Weights of a small GPT-style language model, trained from scratch on English Wikipedia.
Training: a variant of Muon for these matrices, 111M tokens, 6788 steps.
MLP neurons of a small language model. Each row is named by its layer, matrix (gate and up: input weights) and neuron, and shows model dimensions 0-191. Each number is 500 + 25 x the weight over its row's rms, rounded and kept within 0 to 999. Numbers have three digits each. A neuron's up and down rows have the sign that makes its largest values positive.
After each neuron's rows, "fires on" lists the tokens most often at its 100 highest values on Wikipedia text that the model never trained on.

L6.gate359:501461552510483530506520533461475484514539487497512516511504508486500486475504489509489482464492502528483491465475522481562515496515486506470468455498504544532458476502532469551450546481535498485473503482552532521483496517528477506505538489525514488541502490489486517495502496451501453504481487453530512557476470494561494543490515528492501479478483510525512525529546508486557505436476493494526481525514514478495475484528452502506546468466471519492481548491508515534513509481519467534489492508487511517504469502491457489523486470497483531479506473518522515518476511505504477512
L6.up359:459482511476521496525527471493518529493542468476512482497523459503498552527494545480508511484527546516503489520501533503539484543493478556504480474514491515491503499508463509504499517464482515498485476523516478499518467521488539449454555495489551508496497498455530476502510498518560538498521482538484500477481447494491518504503511483533514509529487484552471530465486535497527509450468469498500492515552503504509475470463516493533556454481462509498504501504494527491480508515484490524468509514525516447543551522496490528468471513499497494508548505495524458523494499482498523513
fires on: "s", "al", "e", "ul", "ti"

L5.gate440:502475515501492483498505501484495477502493494481519470479549503547477498511547487517572476492483450506508508581484512571462484508496433512534506482474520498491469513498509484449514497483499488493496486531482481525513466519501502457526508472499494515524510518487482531532470487527544521536529523544456470515504490518558509473484466489519501473524504528499503476498505510499499530498493488539487470534478488495529451522539437513529475515500509504505463507487491509504486492523527492490526474505500495474509523506509499482483464487495493551570492537462499478541479515480516456500
L5.up440:529498556501483516513463466501482477533523505505500481527544513514466516486504496503479530515474503496473496473499484496519503464511478507493537468535449507509478468433480486504547506534468481508489539493462511480547516476485481501522487515470544473501548502518478471507472562462498506491519505500515508520549511471469538523476476472491510520538529518517520517493518529497505467488493532527455500518446501486506442499534520517460476535526493492469542459480530532505510531480440496506530523534493474488507503489536495479501478533489516517503483501519475498497493563491519489466
fires on: " |", "d", "per", "s", "p"

L3.gate137:452515493538524504473510513511485532490485468516519485501479484503504515530503483444474476488493489492541512466502511486502517464512471492511508478484462480537489500514514514485489499510455546498500492473454543540514534523535462453470526469507486509494488473503534475510502521527470506450529506484545505513502525492493481490488491500441546459502522518510511466522512498497507505554470488493456531465518554549472509500538521486495450515490538523521505494505477529501502460494526449482507507490472473512498472468466523538543480489538444493463507509500482486482480498506522439527
L3.up137:482508533461552507538490513475470508504520511547473500468512498523498475494489505473428546497501494497496478480478474535518487512478527479474516540510449523493501516492520498469509517525441510479495492501513490484482479485536511498530510502496487465455481536514524492520488441499505516497482501468525513484502514558506480488533478510467494474483481509493504527515467469521567497472544531480512486512485503492526503512479499539480467492490553485496514456478512545514539486469517535483477523478456475485510471444515491506510499488439474480481484477531503448526477502518503540457
fires on: "ri", "at", "on", "ur", "gi", "n"

L7.gate299:502493518519507537469496522487525440477498503501494473513501481487505470482482506472530480516518474530504465524519503510483511516498488536458489491471513558547525455480425479527542487488472518485568516500484511524505495486522542470500461525502484498490513472487490554483526457507510480504483498498540487513456500470480477515523508477536491507495512476484505494508525458482538505505502496475492432505472513545532518472481521518516498481515498510434479538525503546499494504501495463516484484484467503459516489502466502503516516498534484516522463502471540477501549503553533505446
L7.up299:476448498531511522519495502476521526540510485523458530473496489506490530513488474447496491510494518509484465461501480502545498476536537532468462511482522483505464481524482538532545520468516514440516462509531549492490485497488444520427508523522505551523480497511490517518536513477477466503508524513462502497458470496492531548537523481488539501498506503480520489498484488491547512486502502514496531488473492483522522486489493461543521491512496528509485473519492558483507483468447438522478519518518503521504517499558489490500536473485509517505463508465467500500515483485500498471
fires on: "n", "an", " An", "en", " In", " Mar"

L3.gate68:466464470544491485517491493491529532532528514502503519469479497503505500494508485540504499534438498537443534519461521500461508455514536545513521491521484523490484525533579509463469469499492496492494506456511486504494525513465514525483474504492529492508498495449515491493511516501462518528529533493510496561467508490484472481471503481529476478490517528478492489499494482516483477495499496527485525510523484530503507540518479519534506510507441548502448493499498513466509504512441498473461508501504541519503498464501487488480543496535468508558475531449486447496499529466488497512
L3.up68:550506487478496541514513525480542513536502464492499522493530509479469499476508519493498515508488481450496498530486501539483496528482495511449496490522465456461475468506482497513508528502543518469499463510533544506538477470482510485552501497510505544508480486530509493505495537487487428513458501493496491492516485536488536535490522505523527516503510470476450523514528491502502495471509490489500499508519542516494476522478500549528529472489492462483505542461501521510476465545488518497496546475497510469513462505481494509465455505516447437489501510521480462496436494470449527528
fires on: " of", "e", "re", "et"

L4.gate377:496498498530505515516526490479495430533515450512472511519481535524500480508481552506514527484511479508500526519480512440509488517532505536540492476538545532505491494488517542496515517474523524479482502523558554504471500493515509479473502514520480462498532499499488485459514479505516508501522481507509526480559447464489508485553447482529500551492450507491483508516498487516509529468490508490496503501521527505510519456492480524511501496513510487496508530485459498526468487529482502500460524471472519481503494470531483503510504503566462470550486498505541519496503555535561528517
L4.up377:526483537488514495441496526486490473506509526541521545509466517497535557500473565529505489462482514491509513481499524494523490471511511537525516448514501481486486494500490523515477500493544478474506450512519466524536524510503515501497522509480521494513518505506526509465541529514531501492535515487518480511512516513504463501518494489539443529516486509515488506491487527534487497500524531552538496483528506511464491514500487499507499515467481451551484511543542464507496482481452574495484464504486472491450501441480526506504530494553506500524460466502524528517512526525540478493
fires on: "y", " some", "g", "z", " all", "a"

L4.gate370:519481470516517537472501487507508518486500520439517499491509543519523491511495490499450528470485494507546473488481491486467547455489510517479493479534487527491524511518517509474515491478499475514451524486491494450496489498506514527503483497533516515535477483519497457507485505520479510510470503459501468561480490516528521523527455487501539514527527539515489530485478456516493472491532506441514482482485463493487449510500543505488470510517491510464512549519488554453459504485520556551506493459491511455476561494518508472524526489503505499529487503545517520503532470484472530509
L4.up370:504514489461500510483509512487479504506483534450485536477515510501526517477539532497468506508529514527517507474486521497475530483440505500527521515514524559510541518500504530469496478476467486494501496502499505503553494484568532504485496494510486533520476526503521450504507507486487503480522508493516461541513525490437552515551467455519504470533545498515497521531519499462464440503535489483529479477475475499459498512497519518528497463522496500494514494494552516491515494488506585548477489471502522489523544469511499507503461501518496467513497470469469483505504526462475496505
fires on: "ur", "our", "-", "st", "en", "ach"

L5.gate439:489528489456488499519502544468503486477482486481470490468557508460497481496542485498472454489474512495528509466508497476472471495510517510529525531449502475487476482522510473543479502500477487490519505510508492479486510496506479493522497530490465439509539487512532516495535500505448472503510478492522535522526535479523468512516494500513458491494505537536521514482505468470488494507518516513463475525473527517537509547433540564448499514497521551466497500540447477507470514522536534438533538528483510502524499505521524506486481474485501471515502460482492503477510472474510489485
L5.up439:501509545493514523504486547504484498495531495554496504501524511520407496495480517481488516494487506504520466479469430493501490504485506486506529482523499505500468491530532526502477524534472507509512523466533474490466457522495552472521467479450514517429481547499503470550490458486460512523486481496475490436484463481488453550506502506489491541437497512521504512478533504516496483475505514488476480517509464468507522492501516489494516480509499543512476490452485457498480529485495525500484454526438490498540504490524494519491522521490510461489505515514495523513497497479498495501
fires on: "n", "ce", "or", "on", "a", "ine"

L4.gate306:474502507544493494517512489534510520511506533517498449464515498492502507519495499532469499500479508547510523513509507534474534445477536549507503465488495490537502490525521484510479531455507538470499468540536501519518474517502497544519496518479502492521477513488444474508476514533518506497479496469528517523535553509486501519495506493452493533533484510514498507515501466470550523501440487511560448540502529513512460474510513483523532499508523496437466481552475479515500499542472550519507512461450459461525485507509508496485503497482472495509472506489525505476450494513523509486
L4.up306:530482522501491518476457470463519530522468471530498488503494481505528523535492472527536472504473473536475522523506504506492506509478478534534484504503505484518478459573458522513510515483487432476496492523506508490464504483495508512498530539509474496485508523494454494523517484478518520485525485447534511462492492506537473496470482503517510543505458512516539485483468504497515549526517519540454486529528492533458509438504516531478536509452486461489460535493534495518499475534503517538484533482460501486483525483505482515490550504514497501511486551534483488503499526485551519530
fires on: "y", " some", "ome", " which", "op", " up"

L4.gate491:487524482497486494504523521470493480488567526465530495523502490557548473519467535529518536506511513507513489515481533482496510499467482513484507488490514509530510524522510508453488503457482502470477496461495523522508465513482503475508451529527547447468486488476490472485514529539503528481478538489488501487517455540476493490537505499477544497528474560524458502523503447506518528515476476492458463482479481516502488513475486486494469521496504470490564530462495521549498498492516517486495535469503482475505510496529505507460521488486495427521529479554494499541482496479480476503
L4.up491:486500490493494501473482469494488522498538560459510459495505484494479484484537520500508510513496516529511511474512507491553494490481517524503485491476520517515490513485488459521492498471497492457537524565515459546535520502499493487520523468521479513504484544487477497518511478514514508460465470496549504507456526482516493501477520437460491489520507495476487526484519489483508477460508448497525516504510493532478459465521501543490505502489496509566508473545506503433463515507446522525504467454479461503559491477497487465489479486531480478523484517519570526524521507520516488477
fires on: "ur", "-", " T", "or", "od", "n"

L5.gate98:492514516525482519472502482472484465493490480495503499470521497507504459490464457521502499489471500521486527528502468482494545511531498513471492517513504486522553487511503517456510541526494465464505523495524510499494502511472481458518489486542515488514521514508541538520489498514493471541550509507475522493527507478557486452518513479527460423480514505551485506529530503464494497528511540514522538481499459549532501539479483461519501547501444509480506481482557521507538500541467546479493514521463450501499485490505492495481494520467508517537480550487506474476499504469487504522
L5.up98:501524452493489525521495499494518514477501438491522487531525446492510494513514482453477498489514520521499524446486499519462530455510490547519504525514458486480484500507483484519487541473506496538494510522491508490504499486454494489533479539486524491449498470529466497493483519502484485539513526495554521508531502528482513530473438486477502531435490511472483551498530524499512461474479480511486483491456494528519507503521492465517470516488531522500538522483525486566484496457490472501480492521476519494417484476493522491471541525512481485470498494524514534502489506472472534525
fires on: "s", ".", "re"

L3.gate248:469470499524490539486496527476503511494476542461496520506479484545545491465511498541503486536542498503512515465525491536435502502485494514563503535534462532488558492554513478514528483588441509526522503501516543478492555504469545516532515529453517488475462461496497503518494488488459479482474554510525495496473530449515488544488484471452523510537513471492527490520497509497495484495488519521523507503483497537518519478513498484521485516536516530500473496475482507474483479499481480532512510490507499482496507492492499487507507492483534516510511507511515465515550499511487495491
L3.up248:503457502524475527519458500505468483536519534504490485470465509521505529468543548530469526501497458488479525509517517513480456476481493504488504479486530516460540453479484502510509497512503519519517487500451488479525497482519485495576519530502493500477474498467510477489505518495494476484492488509469539502528527516518530501461502522523460557498514496503519513470463494453473512496478566506506514503502517514507506517518497512550494482503507474529513506436551530571443513525491502489506526458521524515497466500486510472478493563526473521543501521529524484487473491524487519491
fires on: "re", "a", "in", "s", "e"

L7.gate424:506524486548484530466523503476468451497512469498542475474519495517508487453502500541490448482481507516488467515516543496523538508492471519496544514531453516486500504497481460465473457509496471509517517466493534547496475476534521521472482482530535475496492497557492451490486484505533549529494530518478525524523459499489429500510536461517514498472493491527488536563535499470518512490522484500510497522542519495484516525479556519513496492514510494462536477491491464492493494501444498504485530503472541507493507507509475488492459510474490477536498535509524485487503509515498487543
L7.up424:544545498520543551497461514509474496524539441490535499496492458503451474492512535484505489512494517516546511540499534491522511504535510528505516490504496506473507497509500483475498544508439498527554499520487514532546517481498532487499507543447505503512472491525531473446488513465503516537479483503473509515497489512442462511452525479532478518477520493494516506458525501472505531489503451533458524478432520490504476522503507524497472508483478489505549494485500518485487523501464483520513483476497443476495508489494492487489516521472510500489468492484449545476522540494510513516
fires on: " |", "al", ".", "s", "es", " "

L4.gate408:475466493477490501521490531463565499481443535471543539474482494472543531510495502521476477489504547477514501495489483476514468530493461489484518528482552498501495531487516528489499506532480500490511524497472493473500475477506556488469498546521504480516509518517519494500505530503531454529501485473485465540475457464468500507510516499444503548511545493482476514483499523510461503469462540475462462505502511514505466492515476495500521494471467457455489560494528495467529566489515500515483495522518530505552498513451487478503493480504506505487508472482519520489525509462498524488
L4.up408:536473451502459491491516514486523536507521523477484489501504484471494512519458479520512483496459478462543486485477511506495479485565505529476466538546517511481516507534498509509524426532502518481522527479508525529521531483562539495478494496496502521512485475506464472443519527487528475507500502491512507489480501501519503489528530458474519478518547486533442510451486490493503499486499486490461505484518502478510511541500497479515480490495503484496477527539487527528532524452497485551474479538558497485494539476529512488524488477442545502507501444496496487491499524506535511466
fires on: "en", "o", "al", "n", "ing"

L6.gate351:505431482459494519489528481543495491516499504544556495524502479521535466515516515487501504541506514513523485557525509488480488513525491465544484437476534519493440511486524536491513514552524494511514472509511522549456517530463461541502507524535503482508500502495487526504472479501454497493466503524478490476536518559474492491504519507531454510473469488488489492503546535530482481536507510516488524479502488489520509506483501476516478497473518484506547506487492508508493482554520490546460500509511441514532501516472463473449515498476495509506478500506502497480509472535450484513
L6.up351:526519536481490451508487472533452521536534464501485488512450478512491508498525505498512463449500498434505531480504502527497508514493520505456536481486403467499482490457483532516449434557512479486493476487463514529485517507476508539490503502529511477484492514515510484462472520520482483501509483488464509505474478511496491521447464490484512514443508469523503521463509465503514504519516507502464520479512487522480509518506469471502497510495523509503439457482453481480525507486538500476493511479498532520505467463489506519531484511468471534509500483491487500506502510463487473471
fires on: "el", " su", "re", " (", " not"